config = dict(
    d_model=640,
    n_head=10,
    n_kv_head=2,
    d_mlp=640,
    rope_base=53800.0,
    qk_norm=False,
    attn_scale=0.125,
    tie_embeddings=True,
    parallel_block=False,
    lr_mult_up=1.02,
    schedule='wsd',
    decay_fraction=0.61,
    final_lr_fraction=0.1,
    seq_len=1024,
    dataset='wikipedia_en',
)
MLP neurons of a small language model. Each row is named by its layer, matrix (gate and up: input weights) and neuron, and shows model dimensions 304-495. Each number is 128 + 24 x the weight over its row's rms, rounded and kept within 0 to 255. Numbers have three digits each. A neuron's up and down rows have the sign that makes its largest values positive.
After each neuron's rows, "fires on" lists the tokens most often at its 100 highest values on Wikipedia text that the model never trained on.

L2.gate554:100138155138127110113135141109139106132107091118147141088122118097088144111158141160095125144154103111111098124125109134143052110097138112146133137146155130169156123143102131118133152137121113154141141104127117109087125135120134135168094071119060099147121140190109111107109099159113149145123101100151130149107147163169156106143137155141143133139129129115137116172126118122125115092136127122099130126096113087196136151103117133091170124125129121178134063114134116105102080102115098098142127141106132135153087148135150193088157128163126152139147108136123132134124142108110089133
L2.up554:114120128116126123120108114126082126138153088144113161122148132091163155094137126139122111104101128122137120124133128111127133136116109165120167109114127135178116147155159126174181129150139153148096143122134140109092165078130116164140139102159165109150155143127132150101123146104080147129151146134145053110106138112123131119136159105099175134119139154107112124105132121117084131117129099132169151095140138183071114138131108132152091165169106118169141144158164162127130169155117147140140139105133145124150109106144128121125144132114107131136142100117129163147129187135143152134
fires on: "s", "as ", "es"

L2.gate160:112129152102144093112153155123104143124101144105121172136108139124142115135093172137106126099117157135114127121100126087149117108081203121132154126136105154116094127090135153133151147189115153144113111071166105154162094111137151130135129129143183133148125079095142098176106079180145144138110129137120115129140136110124084127180135121160115131138117150104113115141122141137136193085131117151142119119148128122190123109125137128080102115140157072154130154148148136126119114132106125152111128128157177112073104122153112116088151146112127127068166134117123142126108136110136147089
L2.up160:157155084126137112123179128128093126173142124107135140149157137115101133151154154127144136103130120151158172068134134159155127152121130119105124116172135121115159136108162138109101095113119165159164129135139166120202143175135101149137145141133134122174087180175112101127144075157168105106116123134131127123132114074109139112077125176083151101141127143158083096110112110101131132124120152152120117132139132142142140137099143133147152085134116088088150122116147099100100118161110192133106091145105135150143125132084107156121125133134167064113148123133082132137159149081115102145
fires on: "–", "| ", "|", ": ", "were "

L2.gate441:135171094108152124125109141116139159130144124144155145142150144136145173089115111117105130105127154120102115141115170130107122108090135110104143159110139147088131119108149155164176118094142106147138153147138082079121109118152126085099164150118128108095138138087141127121087137083088136074124122126126074149108098093153133142162116103115127137129139112166093149117102128149132102144195108091126118111123093175123137120125135145116118093095123110145153120145147084121126126145116156138143126165105116106157157142158107113145144148102117132162121098140112152107107152133149113145
L2.up441:180133150127152140125156090121185114081131113112140142118175149094148083115105126109169076110149118146109186128150122101160075144124124124087137110157130137108113135116136166149111108145114150106157146125122106102160150150129097149131122135135121155122160135102126117129130186116112147072155111128105121185142176136131083102108115155108125168086145133144117121120131093120131152168127147149123169114121173087155134101130159136100136143123100137138131116122099115124178131127071127156144108158137120111093107131135136131163123138099133149172117112159151090151114136138094127169
fires on: "n", "1", "enn"

L2.gate206:127128103152121150119120160150148121099079149115096123133118107114142074127110099069139099110158156126122162121147120147122098118118125134118118131140162102080139125116131158135121107110138145150106162149142134118139143112140086130099135089109156134137095096130136123093140115125107115091131127146145071136128126112103117140134125149122113105132147132122153150111125113117097103122173112108161142152086150099115055157100103122143144154176126090149142169109118143149185162106134145111099094102133114133113115148188130125150137137106098104102122119112128125080146147115118124154
L2.up206:112142132148136164126136120149129167063143117122149135127195109074108114146128139119179146108139121091112138152144126136150143143109179147155111125144128141054126113151154142173128110101129104127126152162139087117146145131153140110122104130105129158108118105094088135103120111121121116130150185116125117092136127174124139104122144158116107061137104100121126151106103079116121088147125148067109126106106183172132119134111140142124131156193115107127119135122080172156157129141105122125116128135093138141126168100141155113129128130124107114137111105108120121075132141110154125160
fires on: "the ", "ap", "ep", "of ", "op", "-"

L2.gate47:126138115123127093093093148093133174092158122139134123129120157121110136137135101133150135123156087102120131139112087131125125131132157151119114156137138143097117149115115092161103119091115132124156129114133092136099149116138135115086114144107131115165140125118098149114112099130154120095144108131107115134134141128092155157097173144088102155106168138156124146072155086132141127126115139124092131180159109107135151134133089128073144094121092102155132119112139131147139131133127116104100137164127162151113151109119128160115143111078106121139098110123132122173122118085137131109
L2.up47:115147104125151150113107138101135130132179112104128110126108101100093151124150133129160131121123121142134156139125129154142147132177180127145124119145134113150110123153140139114119143128147089140146120146185134115149154107105099103122122129167099187130131109125150161115113153130093145136142142111094138116141132121084140138137122108130165123134120110127148126136153149133172106117119157095139115117085111105146135132149095142131071108076085102146108126128150164126142126152110163087163105158129135152145170130098137153100109172176151142141097154106143129111117092139152140159
fires on: "New ", "of ", "time ", "J", "-"

L2.gate437:117172107138166137124144146112111130124102127090125102134160149125135123122152141115133135124149128120128085125144126160123089107138115167080126098109114132088143106112155142135086083117098088175160179133160138124113143104077100172106109154102099136104067101111091121139133144190124102087129125131139111139129106121153177153127078167114126146158156122130088121114136129150162159101132110100170146114096116128084140139150131130142136131169095119133097135106126110099153119125102097124109111158167150150094130153095107119109128165132177120154155068145120103143154149088153115151
L2.up437:112111116153119124130113159116156089126116165127097143129136093070116109096133192092131124159156108091177084123166126124103150123141083150078145119121147122089091158132129125153169132148109133126142088151145157123124143100155103131106101135124130146153149117103141103134079132130171152123077078139115119088114127112132128142098099089077155122086091102123137108107118099129157109162090091105156133107110143150080103124158140135144146163100086120123134164163118112119164165105118146128151170145109125161113134108155097125173109125123123126129136127107138135130106144107146174119
fires on: "N", "n", "X", "of ", ": ", "P"

L2.gate603:145136114143138085134084124131118124143117137095155105141141157107140119136146146133106080122110153079082171156104128115167117118163111141158096146137073104122155136099162107112146152175115117161149081153089110104171149123161114123132193125145069125120159082095173120143115102123170097079137151116079157096132170149151141117142150137130097130156149125152114120126104146117132136154108143146155134111091148120099141189138120122116097136106112081118090134094140143112146102122120140157144147144125169161131112099146135127109126138122150128148129165152103091156121136108103164142
L2.up603:128159114129142177101138117141102083124157138135098075118127117120114141090162150124112136192109157100169144140152118143126127149150144127127136118133127139175160077132160175129152121132132137144100115102126078107153124114123148094112161142098138114137135140124138116145146094128114116150100092145127077177108165129117119120140127090076111151124100116142127139149104154085101129104162117128113129130152160118078106106120115135083125130127142120133157105135124113106111143131128177152127128092132157137143119148131137148133122150082091154082139092127137179122155101109112157189
fires on: "m"

L2.gate84:115110166155083157109146121138119115153136145155110092131119133115118146133118157117175124116168139130125147117080090116145167168122122134113150154143134114128145121124125134122140100130145110163144141123075085147146188166137145089118138164145163148140143137120167093124107172158133105132118154182131161103132155122159106138114117138150114124126125133137130141149192132106123173084104161140113144135067125177129157125121112150087095103141116120139140109185113139135127134086152129158108147117119156098127131127177168139140111107090127156141119159146115107095153107130126119096
L2.up84:174100110150114108132137109104160134150103140122112118151164148130129158157181146149138129091120104108125108146103127104074126142111134148096122143118163093098153083163110132077086141150096111135136094105182126142127154170119168132130127162146120108089160169148103118141167149113096104147130156123103118132080156125128151125132103119108097134132082128116110122078105135139122122109107139145111134151071125172091145095162101128150157115143084123116149065133105147094136139146118152183108138157122137115092131116141073122121125156135099178146128121130088123103111134094098105118
fires on: "of ", "to ", "father ", "daughter ", "was "

L2.gate5:158151098103094139133103151129079134126174110147112128115102114094097116106122126123125104153140120129150128104122094109128143101102125144122152140102150141069155100148128154142134146130113127127106117115112118138136196135125186114123147108139097115068137135155130102138089144122116152120143158139146100130094116156182138125150073089183138119089146141145143111110100148121167093172142142120104105119094098150172165138118135097115135131080118106166113117130111135113102143138098121158146141148152115161129124094164148125141159111127133087100116087122080135152163129107114154110
L2.up5:126124099131143136172141163112124120155102117085118111139090134136095108117130102105163147152096159126114143142106125143137098123102138093147129080120127113119162092107122117089115123153113149182127088181116173097153126069107129187139114135176151147107137150120138119101111111145163125120120159168123093167159086154122133150147117088107114174111168116145125143127125136106136170135079099106117105130126142140161146134141143125114114126120124140129154131166163109173143116095134088103142117136148121156155116103129120117122137138086137125139120133142046139121092135099155183134
fires on: "television ", "– ", "TV ", "Air ", "CD ", "BBC "

L2.gate440:150119165085160136141132189103168153123147164154112146139108090087152103144120146123141095097121178144109110120128123147102147124134130141145123133110113137099140123133125113119145108124088127174139086130129130157086130127181133173150182113088105122142130066107139170171136096152153102173124168129171139117111098128155114115099133174114128157162148125114079151131111109157150147126145085103144124113119111144133133154143130156135166166161133152199093135171125135135118123141091154121176085148129137129134083144150131121113080133166158116144082113143087119128078114141142139122
L2.up440:141146130150152131148149115128131105191151127124125116144109111099123083126127127129038150137137086141106145106124091134125149139133156105145112141135105107121142149157149100112110148088120124132133119142100152148149130160112134089106117094210134150128144138123118135132103136126099170117109102115122110116088159138119120118139136166105143161155125112124168126134124159146092136095144123148134116126098163088120171117102139138125121118168113144127120162169143132085150171155101107126125132109123133140155200089120129125143135143093131094105177079109128118136174098110120129148
fires on: "$", "of ", "W ", "s ", "181", "genus "

L2.gate207:132140108129167140094161172124111104144114099157168054142124052122098129129145091153158112117135159076117114116134120103109151136116134141080165090093134121134176106127162149103138111104137161123114114141140118145125105133130163119177153121142133154132122105150131137151114125145140129137132137159161078128131098099122134138144119164155133171102196116150146128097096123109135124181136133121140194135155080100121126130144087142104157115156148100078159116132164116125120137133158171134117106152132132124123124115148124111098138120119139159165132159176138142137095124127142120144
L2.up207:105165136148110159119118092221127079126113171106144142172147105117139130162181159087096132176100116126122135103150136125140108112135123109101153148141128070159144116182187101103143122125129103133104117121178102079122136096131138085124120186129171113129143183134108155116129124116110120154153119058180185136118123115136131129082118121103121122128119121181176136135111171115143155136136136131104163104107148144106143101136158056151089132199135097142162154107104145145139155164157131127127092111127174099108098133154101117148103132198103132140147200100151136166157134139103147138
fires on: "al", "d", "ed", "e", "Ep", "E"

L2.gate371:161130158139121146109117067114170145161137091121089127147135143109108120145116069128150098101118152142117157177150135151118163106138070148111136171151139085068144165151138128163128129143130110103121108123106130167151160125141138112119139160140143102139145114143113157126107150160149123148150144164141117137116122105138142123097121132149100131142124122143135132109130140158131158183102105114073071159086132171127155201159113083137150164174135186129151098120139061124102154107126138121124161137091118133136122111146099134150121178118116125138115165137123105126132145145086116117
L2.up371:168111159127091149136137155107151104109145124119153157156147141113176140160141102122169121151097159134162151149151126123138161097091158139132121128201116117128127131117081083112109142165096095113101104101096112133115143113109133150153170137152109095129126090117162124128124101156106129143171157160157105126129110148182144159076137188164108103105131104191130154117154156130155069150121111115122073129090144164143129137113129098124152112107138171122174113109109134118116163138157121158136124135112103108112137148087141121165158137112109152133157110087115110155151126146174144118
fires on: "at ", "of ", ": ", "from ", "to "

L2.gate600:141105135115117114099173135146086114122124110120147131101169110145163162144163136137139085113163096120092131117150123128148136111173118121092156113126084088108148146088136130124091121130141163167126124115152127118109137105137061136141134131139079087139125135102107178108105150112150120098121114154162128119114090115070067181139153167090134096121132108124101134109114153153108110127140119140147127133127130156121116146123117115100132163131120102135124114136129126148088130127147148135147111104162113114072134150166164109171103127096087164111150144138133106099138143128139096129
L2.up600:120131146174162089155111097141136126091072180110105172102143160124126117140176148098103163151115124091098143086111132087147116113117212108178127090149086141100120123117139115083166081115119081132102124109109137113160218151100077119172116105141165152128152113129136099118143139146170143118081102146121107154139132120118117131159124120165135147150148131078116114120132131130134125118127129140112141142146126128157169124099138146124104173119146132140111137113105103152141138130124142116100137141085101188155143192144140116153112129113173168155102151120120118170147101163131102135
fires on: "'", "for ", "ap", "' ", "ti", "Personal "

L2.gate423:115121133140141144169113174147178115165118176112110098114127132124104114112151103085141168110101155109170152107130159157156130158124102108152075096136074104132095083157117150099094104111106103129115111117113096125083149148174065155128104097095130101145126113095133130081131118145145088116103107150144124113151122103108122123129128094131101123143196160145161119172134139165094122098095113159149149104127147085147096122130166125120106138131130151139191122122134110143105135114163099139109123102119153113095148084144105134146171119121137122124136115134126170099116155107182130101
L2.up423:143152112146133089138182140120078136157131133105142131102089136163139113143120137139089111133124177139168095104128142123141066155133128138121119110130172120142122153124148130158125118132084115116077094153128107168164166100117135159154157100110088096125100122145154149120087137113120143164153102104141118167162101103161145129163127089151152136133137135104134108083142112115124120112114071096157091144087102078124101129159105149126074122118130167102131111159129085093130167167112112125107136099145103162107116128096135120117122124087151098112106129154125072173111109123100127122
fires on: "O", "war", "contract ", "War", "Real ", "Ab"

L2.gate452:142101137116139139112152144100095158122079153104133149127125155162115143100100080148132121123125139111110152145115129114109081132069133171148140118141113131094153125116159172157148114102137062120120124113147153151113142105094067120110092092102198117120155132112102136133133125148132121148150114126158131156152123096127142141128118162128112125092133089134155130167117142115148137142113122104126113090150140101158117161114140124162114145186146163151109155120159139092118126105108134121146163117143072133172158102141102085156128077179129169139105107116113109162112118118148084090
L2.up452:110161184088163080103152105152136097127101120077131169070148146124119173099135142167188159170116163161132177167092107110152095112115144122118122112116148158137137121130134167122152131148117113131125120121121145155127135167103120099101158157138124100089068101113156114111116152131130121160099146123130135112159082067103113146173133112149146127102095132119116153117135144139068135143138122112139121116141153125148131145143136128124092104120131100121110133102125119151120134134118094123120151129092158111156097149149147114198127123154107122127119135120104183163187115148134105124
fires on: "a ", "is ", "no ", "son ", "an ", " "

L2.gate391:111115134147130147149092158163154103126146068107111115123132146139135130179158123151138149118123143114096126131151140078124131112104128097106121084116106088118123157093122130112102082122112143136130103129114124134154140091177150155140136159139106192107145110124150141156126112111125143068156162136165142115101140127144107096098131126111101105145125124077129117140116116113095138147129091111081155095109129110119153114083135105169107158153097155124156098141153096131178143138112139118131166145107091120125120112110049130143103145108158129157125093147125138132121127111087137136
L2.up391:160104164140146120113099115142099096113125079119107113160146133172098126138102160105135180139126124091162116176117138147121145118112152133154096164106139100116083155114117104177136166132139131122155133142077167119140082173150135136173086092109114129087094096138155139121106146115157098123091120106127115147170102168113119172118130100124117140147152104103139164164138138105129099073099160170127098134085122116146116124176156133172127084107130145126125116133115162074076077147142084112122181156099139107110169107079167093103151149126143128096139142139170184130138103135141156121
fires on: "l", "would ", "Year "

L2.gate285:123137157180119110131114124164169158116123152187116085114142142137143117117091166088149079137157150128157101114123149121101127135102064142107094163152108093143136134123170113084104095128103124160090096129118136143121174151095112141143144139139094132175164136131144129154118118107148096118137088148120099141094158155136156160128147132131133127118112172128172128154123126087167161111134130122085179182102136122116157121103121141140122120148130110108195140117129128150135117133145115137131085145126154157111109118135122122085144157094115136126115134111107110175110164121118173144
L2.up285:152165085134112097140140126148133116087130121171133119112107144120154127127090094095124111166169128149127091095091123118113119144156110130110176075122157107164142131102102118117142138088144144121155081096089134128111119130176111168110184146099107167120128115139125099095151132126106170125169118144136105107121087123125160124151135154128110168125162118132143113130145131072144124167140139086136145118140168130128143134168143120166100156124137082157134157161131095114105089116118160122111108135137144139118138127176135116092151139135123144157135126136178112116154115117117132086
fires on: ".", "-", "−", "//", "+", "•"

L2.gate273:125134140131140101131170142129141128098128188134139118112150127082114065147126150192115159142161122133121106172104166183095108146106152157129156102105154142119129103140160140122138139176105083149110137113139161123128138122111122149134117104134108080110123130152175113160123127100156114131139143134100112177168168137139144141115163126123141159125159073153109100126139117158121087089118129089130137123156156160107184164096175180104110156154127134152111130158102134085144115127121085089126119146097133154078091116127119078102174150148105144097120140124150106154094113119122124143
L2.up273:141159142126122106156126110138143119136099138120154120141086169074129105138102139160141161152125153169180167152150146153134100104133113178111078132089105157132130122125160110129136147156107125161109108114111127113116109153126095170132099174134118102073073109108145164107139142083097142113107118130142122159097136141129072135106144138115090121121114132146136118101107129175142159121134127141138149145125103126124141140074112158108125101087103132138127124149117083094132136115121113117143101094111134123113116112146120122134148183158145133115159103149142139122159093158106119157
fires on: "= ", "| ", "of ", "for ", ": "

L2.gate169:114102081104122144147149118174135131116145132171158165092106136131130097147142118156134106145129159113124146166124086122146147165134093141140114158066125100075100154143049149126156095159108146196118130107102135079112132122130076146140123135090116166111090053106147132154142125177159144163113113132117138109135114095121152124157087161132149186128103137105120123119145137095117164112132136110089127083139146112108129104114095157101086128135129109120124138105129132134087129133101107133101117120080137155118098145152139128162138162130161190118160166170198136152103099150147117122
L2.up169:165118113111159124153138126112108164147138117090099094102130101166151110091131158086154153119108126175140091142143167105063135117136148090075124095135123076129127112137143147140144117126123099129144124141100116123127116165102134137086127081074125147148099103127120103092177134104126108088086093127101139152138121121104125112153140137082132097135147105150117066160091131140152134082113110150139109180128101096161110182091173125155169129084114132143120139100128115147143108179120187085162138110112154132154156135118141128106086141102121154106146117119122217106184119066105088137
fires on: "r", "on", "l", "er", "ter", "z"

L2.gate493:147118120126132156161105105127141110162114140115125172110092117102103131142125122081152125129132154126095098136116153109116117161133105126138128110117113121118122120144096131108145125154089118129103143148089131139158143088119122132147124093166116113137114146145152127132171095105105186112133135086145117142156148117160108177114134089154098102120132097163139144117139123115118140088102129129106143139140078133105169149125103101117158115124150115176135126081156133093137153091097115099102080148145153131136103164110109116113158124106148146162191112135104110152132125148109110141
L2.up493:145134105141188133110147123135109117099111157121139117171114144083143129139113123113147107144152137136129108156128121183125139133113166171124114127149092125094160137181127111115155104126133167093123113137103149126155150078132132118124140114112134139097108166086123107105137162117136097158138134112119123086137112120144147145070079119194114171132135106167156142142133141125119155139104179119128110120125114085123148126134096097129098130171141133123128111133151137169174142146158158110132116091140124142156135142150137143116141150137129130079134114109149129134149097103118155132
fires on: "of ", "and ", "to ", "from ", "| "

L2.gate418:134109146131138137093174125142079123156160152189135130115141132127123135147138121115152091083118104086146109136153131112154137089107105133126133142112145139147091102120101106142173150100092109144129104130145113121111116110168132090146099106130156138102109148197153108120096115143138113102108156168153117169095142141147121134104120090137091120101145156132103073114112135149110146148146163103122100108157158140085153169102142152089131118134104099169122133140107101141167076099166153107107148163147166139155159113182138130098135119067110107118109163137094139176160171133101127172
L2.up418:109148131126138118113123112127128136133159128151131117143132131093167142105160158133113150117117121134135104110114168176116131149105122119113119130136160181135094109122101160136178150140163179138143095160124097126129090103139153147151160093117148118090153119154150156135099092146097119091095134147112142158161139129122113073095129114083093128168153104137164107178103110120146133110162151097103142112121128158115109131130127175148127146129112104159153149136128123152166097125142159164101089138129142110135130063128124089099149161146093139146134125139151141146155148106100124121
fires on: "| ", "|---|---|---|", "|---|---|---|---|---|---|", "Ash", "Bur", "|---|---|---|---|"

L2.gate100:156122075134161133145123151107116141104144105111082149175108112112122124118137113097152128148147093114102117118124116137144203131094110145097159144103132125149098119186076152120178120134082106133104095115154175161139106146162143139143126122160153124140194129128121119115117138130126148079082122118125143142156129102123097091108173117165113124140174122132145128155130123147132118114090129152119137137125107140117134154161122120123125125146136146194134115122129132155109103160123171139149141149121093117141143145151130155143118156117103157124125147108111143134089115128123111122
L2.up100:128155142111138131112113074113107139109118106104150125138108145150171084123120098156143108137159101125157105128155107121091092164096159135150144105087142139140112154152160143117086054119119094112087133105137146104136082115163110133133140105134122091121171115108071086151097131108145109129120114132110120166112129206138155105118152115119154115113115112146130162111126140117168128132127121110099106113120146111097069128133125141145112128058138142140118127097141096136083136160108125112139150108137112110106121126121138114124119101164143111139126159140140115147143097121110101143
fires on: "and ", "or ", "/"

L2.gate630:119136145110102125118110135113161107127119100135073136135133145103130086122121141131161095118182142133156145141084161176139107152115137171127096160129140137107130106150160163099142115164129151161130153119103105100113142127184115104143144151150129101101143134142112102093127113104137145130102106121142176155119086141125112142058198139145128152139141154108124141153143112117100130100097098114172129119111094128130096138109114123148126137130112144132139156118100119133103133131123127142175120173177089136135117147113155131107155126119111090095121182108153110111148120130142132154
L2.up630:110113179118121138101128112148107126152127130105095139119132128147140132102143104119210105167137150189101154096060121118145132141137138143154140129127113175150126119155128105107130152168135165144120118144103109142163109150072095113137117104105105116084088128107148143088106131118171141123162125160112133080103123103135109141106182148129090147095144155123104102085139086154140148104126141146123083099157114131097113167129162166108117107129141114115127121151120128164148154169107119104134159160155165149150110132129101103158151142154167076169139116090146152119161114111137128168
fires on: "\n", "- ", ": ", "which ", "le"

L2.gate239:132125116151142179091118097100159125151176123146142155092081110144144151112140149101134143153135119102110104120152152110124072095140110166120079110109142135143115125141121107099139153110140141135142111097138156118097174183152152115137131137134123159120125137106132145134134111130135175094126108125145151145118093088109141113109087100083168101134116117078105097154142124122177100106106104144118118107081123126143111153100137147113044158118089141114139069140149115120127144152113119159104095152150132137120161133127074135113127186147085143105156111107163116112144110127131112135
L2.up239:184156159120106141116106112125127173085126156132134093129121124137113101126141139111132119125107147130152147118146134078134108123088131106155134157125146112124122161113170138119145120107151201134152140123106162142153112142109101109152085139086170141157110134132109142150125163092109142180148089157121137148110124127123091175125130116142181111137136146112152097121116144144150098131133132175120124130125116097168136109136163134130092110150114122128127123122107147114099171114125176122145163115154123141081139132117114088079148189101114137159108131153157084092095153131125133135
fires on: "W", "w", "Un", "inv"

L2.gate551:126116102139138132128107133110135149153094131132113084124174151157159074152153164101159128118109169131131170087110139165112141129124135129106132130113123129093165147143091154118149144148150136106130134185104099090128155130142149109152121135156109113111111099153128134117139167147117145123105089144140111156133126151110152123132136165122127136132116153103144147132176137121164125099135114146139130172130130096102122138132160107122193136125158128129113149160118153150112124163146123116165131127131104159103162138128106087120161130118119132179087120072177088140086095129078196101
L2.up551:119130143106102079105140098104108141106068145104159146143153113141150090139141127135157128161103095134142128117126097134079157104157148148117131098156129154060131139132114112121125073137138114096137107147120100152107119114128141130118132133138171138116172112151128149146141136066128151132094093127149111145071150146112120156117128123144120124150155075131112145149163153122149131151143142108096117184171145089098113129114157171131189153138149133164171110134095143119114174117128142124143140155163144134153155122119150127112152154108092132134131144121110123106145084107122105119
fires on: "went ", "came ", "go ", "come ", "turn ", "put "

L2.gate597:110142112096125116119103139131143126105099120171069139140127146098094147148138133151130115125123101109092124113127120143099130168117113089183138086096126097126107136131114139152109138121102103123136131157104119125106166108095106183124131091129159122100077135093109164126143140110091149135121148146116107119131088125123176144134130133141110126140128185108129184115137110114150125115146177148140152114120110114150135106094136164147139117138136153112135158116139102082134090133101130131103153118167119141104144161159117121135131122079124155136160144115153101115141179104130085095
L2.up597:126134120136111096114107111112117161144097083117180119083114113119138156134096151120132134162148135140115127136131119164120124118119108149155152142166100134115140103134189120161165126120142085154144107120120128070108154150080082101077145089085121110119122151115124101157096120101087137144143151146126080148087111142145149166119131115097106110190146138076154127129065102120154137122139126122132124146136137091114161121117154135151081126124135139134139150103108109136162087108115140175106141171147160099131109132128128132115118128114057104144114118180116132098112136111155132112
fires on: "\n", "5", "–", "-", "injured ", "NWS "

L2.gate608:128114116153149131148153123122164098108134077175087112092146151132134148104115115112120099131109122121113138133116094105179130150101085094125152121143116124177117136133109139123103142116137118137112145146122108151131164121143102122132112151159105111148149153101097128148116108133134171129099135136083152103107114108157106159133145149068103102105151171088136140178143160143132122125108052145140153165124166151125139077141141105160116159113140103141169109113145123110084189160124165126142100150173133103101159168112114108139090118103136174121137111129111134156124173163101117104
L2.up608:118160100158155142164110112136128135161126132150111093150145088144124145125121131129134113147118129126121110106124162144140111118098097075139115165185160113139107121149128131117083130093066137140145130102156129091126135098149136136091123165135140161128178129134150110116132127133128108117145076131160104132140128135144127163119141109139101143120124127137113104118135144148115137147126102117085051146092115187137129123132103147115128124150106090098133126130132112160084108188119162113140120084140129080115142121127136115169140097136116134114117132138127153059115121154180144155
fires on: "-", "−", "+", "late ", "newly ", "night "

L2.gate471:124118132158116154114136132136132089140099136088090107129060135122099145147154136117129151153149149100152136146124132094091157090124150155118136136127077152157126127183098173135087126130098084121122059126100167117118125093075142135127141126103124151154115171098102099150121123163125127168154077155140141117138103124092178114121114109095143145126158161131112122137170123137127129131099099085113107091118101141112150135126121136137102117144150151152165110109133131116079097141125166110119112102080159110141104125110103144168087132143107112124146130130085095100138124147083125175
L2.up471:104072110142129101175086086151094118138105107156124149104143138168151119123164123176124117098082142128111095112099102103121103142146117077177105143121160143130107152145128089169115159160119125164138135135105153113115120120152080153122145109144138129128117136123120122140153116118127049115146147081115154125137145135126092124136154119132165163128142103142107130130132108125137085166118133133130139111143159121136105142124159099149154161097081145105131150170126094123149122145156093141107109117135102138148104122131113136139119123097121101134108140075103133131164153104132126135
fires on: "or ", "de ", "x ", "und ", "type ", "– "

L2.gate572:148147138155118081081136133138107105140129145115113123166168128112131149125145152135124141163094102141144118141107133115109117116096124117157145163115097100127104118135118148109146185105131146161092122128110110086185130157104159152155136142118123103100172107100117089134174136132125153083087123130131089114141134130115152103116085103164115148148120118152138143147141157140109131116175136101135169104092162096123108134127134164118096118111167157108125121119129137122140156136136139157127151136133099117134154170102138153188111145128089143146174128160117171161155176112178140107
L2.up572:127107112120105102113100086145124120101103145132132143095139086110123101101066160126149121167113144114125136148140155184130135138140109104136105134074148137129115124173155142159137112117165101170104082165100156125111125099137133130092112163085160154095098163150145119159152114122164122106145152162073109139107091157122071133148121090152080161144123131118179128124135136177153118122109086140132093135157154153118109125143148150124154119161131146122140162178116147104103140090100108149105154146133145150106139123115135096124130156135086165112122126129130140131122092171151114125
fires on: "m", "N", "r"

L2.gate312:131100146093114101141131124094153087127082125138147145149124086128091116149163126121093138124171145157097179185085119138129163128148141108124108115151181164125117105148113145125114134081138154117139171089155153144128124154119143157189136151100092144114164089130124113141109115167139159155075167096143121149098123149164139109168128147139104110110111120162105104110125093155115129123148102125129136140128140110121102077146125136114141164123097133119143071145148143104125151078135132181122130131124084141145129143094111107168121108156097150138084139148113101143114131102147139146
L2.up312:090111152132171089103142157155127107134143171119153148137138139120129147141140158169128142155107091081129126162160163123136120093063120122132151115139095106135152104126126152118160139132090107111170141141123140088116098147099209095054154117076174130162124116139113132110137137089139140102114105155103139110153074163095156138167080150189112101152130129143117140148144118123096143129138069103151119115085127136083076134146138136123094130134110111103122111120115202141110109146104133075103162135098137101145155106118139128145138138141125143148129106172113141122135121135098140115
fires on: "-"

L2.gate113:095113098154125107077143122143138103115128136152112084144148134105153123084127091128124110166104124128117080093162112141122169136096153118133180094109134132141131165144087122147108118127157103108134115146135090141143133133162104122132121102131127093098136159158162121093112156104128153135135114143102118120093123105127110135156136130080138119158214109127143145128137158119117079113128128129134143121134103125086155141119105091132148132119146114124116142131153093111093090104141143065139140135148111120123151102127133108124120165140148087087165117175131173119120108094112129112
L2.up113:084150104128122155157151139129147143130070123096075101112159091166108133135157118144155120142153114132127105153195133153058130102167174134079124107111134122113067127121098142143115144153111109137159141126122127108157122124146125166145114149088115156105170135089104135122114169118086098089139116110091130083105143126114133145172152136112088117123121122176096105129110154140127094130139155152093144098143109082099149099112123093161136161113108119145124109173107069122134128139111135115139145135138158106142137127141148150140143132122095139110135126109120151133145101146105119100
fires on: "following ", "all ", "one ", "four", "One ", "-"

L2.gate338:141139085141142145124102124117118149113177132099124110147094144129142124172134096135121075096119121153127127132102130137154111123154126118112162080121118124109128145146093155156091108166166109082144155118120126127142123105117139142185148130108122157126133131146197078157141153103162135106111118123067131080128137112124116122138168120087140161107109147123115138129133104097116134129125118155105149114119110127132150109114143169156165124110105106107133097148105146104139134156129089138138074095163160110112097103105131122096140141132137126070134056124120097098108139117101131145
L2.up338:152138175122149120121142151127097116142109125160109173085118073096135103133121133084107109106145105163133101125107143121104133092080133150084160139133101190134171167118140093138128135127173158119131115104117115136121149126106200106117069146113101127133113110133126107133137123110144171126127138149133179167129122160112120130109137134118148166095096115108110116092111161146148138131108145113102122128164073164118111144144141156115144105141107147123114147099153091160108150102123125125117068118109094129110106158117139151121129122129104130155100170132129133131120200123111144078
fires on: "of ", "between ", "from ", "Between ", "): ", "– "